Part of a small language model's weights.
Size: 16 layers, width 224, 7 heads of 32, MLP 768 ReLU, vocabulary 1041, 9.25M parameters.
Training: a variant of Muon for these matrices, 482M tokens, 7348 steps.
MLP neurons of a small language model. Each row is named by its layer, matrix (up: input weights) and neuron, and shows model dimensions 32-223. Each number is 128 + 32 x the weight over its row's rms, rounded and kept within 0 to 255. Numbers have three digits each.
After each neuron's rows, "fires in" lists the words (lower case) most often at its 100 highest values on Wikipedia text that the model never trained on.

L9.up92:142108155156092171132124131183093114046130085124125065169095089126148105182177149107104152127134119135154149113081102143141139151087071102144161172150111183116163135085154110122143150113187099125167117107208116099118061118127068174144137066142053096131105098080174085174165122067135143117072103193141083162139143118128174105099098127126110108083142144143128091139166166172147125064126146083172194140139188144184134128168134069163093165105131091128181101152137119092079134104116143155150119152126103095136101141131071160115159144103122163184141089087122105158142111160123153140
fires in: "new", "first", "more", "other", "lower"

L8.up239:168124145144172159083064113120159121114144158137119142122156177166146094098121161087190142158079122181109130129142137146084167151111112132104155140109148118121084150158079169153171143151071163141104135114127096167068155134082074100103081179147137097128130128125157115085119143112135089113105135103157108119116130061153116084128138158128037206168140179136187095136183123168133131144133150098148168155136165119161103120166112165119141105162111117143151062136155074189146109119123129125101110148132101101091090135114129133188090169154116074140102167137145130133091135148135099113
fires in: "the", "water", "south", "city"

L6.up79:126100112133095163121109125123081102122075089149172153190142128122099103158176138096148120071118165142162106163131146105150165110149106059139136129185178182109132142126140120100081143130147142130085119116119063124123152075097153095122130160103129106106141147137140078159126106126105108143124152112172082139055071082099126162136118142047161119159176099135138151192153128115151146107126103129152164122104138161163137128164132184128136118116111100114163141189080133139167238058122114179113132155181089189097121087095077140080162083229163091117128148128145145125088094112090117153
fires in: "s", "city", "used", "use", "uses", "using"

L6.up152:117108149103091174139128109138124127152128102135146120143170110198134121104122142126125157115128093133180148166118138103089095136126195108214120151164098134131077178078117067143167150179106116125124140152147141115168143104111125113086110141096127172131107164131136120075155083126069146117097091167151109150157136115120094110125134161011116160140140129123066134187185125176085158116133180166163118098110118137118107097116127077128144132099158148180085023091095134137211130119146116107123151118176105113064135091132164126071091145129145129089159099176163086097150106117138064133
fires in: "his", "this", "club", "him", "massachusetts"

L2.up742:159184158129163114144120170136115126106116133089126137104140136159073120187145142153089097135125148141119160104123117132104150129192127141067096137111125090102109152135141128073181129164225131136083123107169156142129105126059135168150151100142076119136184174117157201051119141075126113125125107131171124196118098066182153126178043084140061154091152189145125131132123137092152155144125097170159135120111062143138084073086125109199115135128167148136130111153125099158122161135096133142125117090174139095151090134179086106148150141142099104158123155113191094082133168108081123074
fires in: "when", "because", "where", "that", "museum", "time"

L12.up161:119167111145116179150077081076157075109077148125090113116077097118123113099130088045136106152108147191178164094155116102108121136119118119150163132183147139122148126116132159176128094098106100100121160116191147072130102190125153132096142090089150142139127167142148059081187161125104147146188152080145059094187170078135130144151106161118110136118168115061121183070121123130176113122103106080175087135118184115143123184111117095088190103120167152143096147085160123176113115133143132048171129180139150155129112129126111104152118109163159116170166078165130145185123101171174178124
fires in: "family", "population", "species", "families", "popular", "price"

L12.up213:120154042118095106175094136165155164174116177105183130121162115100167177072145175108159169072159151182204134132137121141123110168121108082152138101121142139114095148164178040144147147134163168061082131127147079145027186120164138169109151118081128135140128152088133119078104088144148086129119169130080156150130146133075100123111104119118130148159182084125156159182139088085140135153107130136138135156113158110124137146152094133123085066154091119120131132106108126062135152136107122093116136151157154105123103168110181126121187067183113086119115138148119139143141101050148132079
fires in: "was", "held", "he", "made", "olympic", "wrote"

L13.up13:130075137146103150107132079072150162139159142111075106118108134135152112149130150161179115086099099104139091098163137200169127094146181167106086166126148158138145127087109083140102092139121168131110133174127086089079123186160082140116154148145076121149156071123141166167145140128166156104151082200224108125105099134134131178139144164182145112113130129119141135088113044204123129152075098133168145175138198150142112138100134111092154122103092121142142149063204136057084111127123092098126135059145128108185143086110096156143156131095077183078123090179165074171108141115100182143
fires in: "when", "however", "where", "before", "california"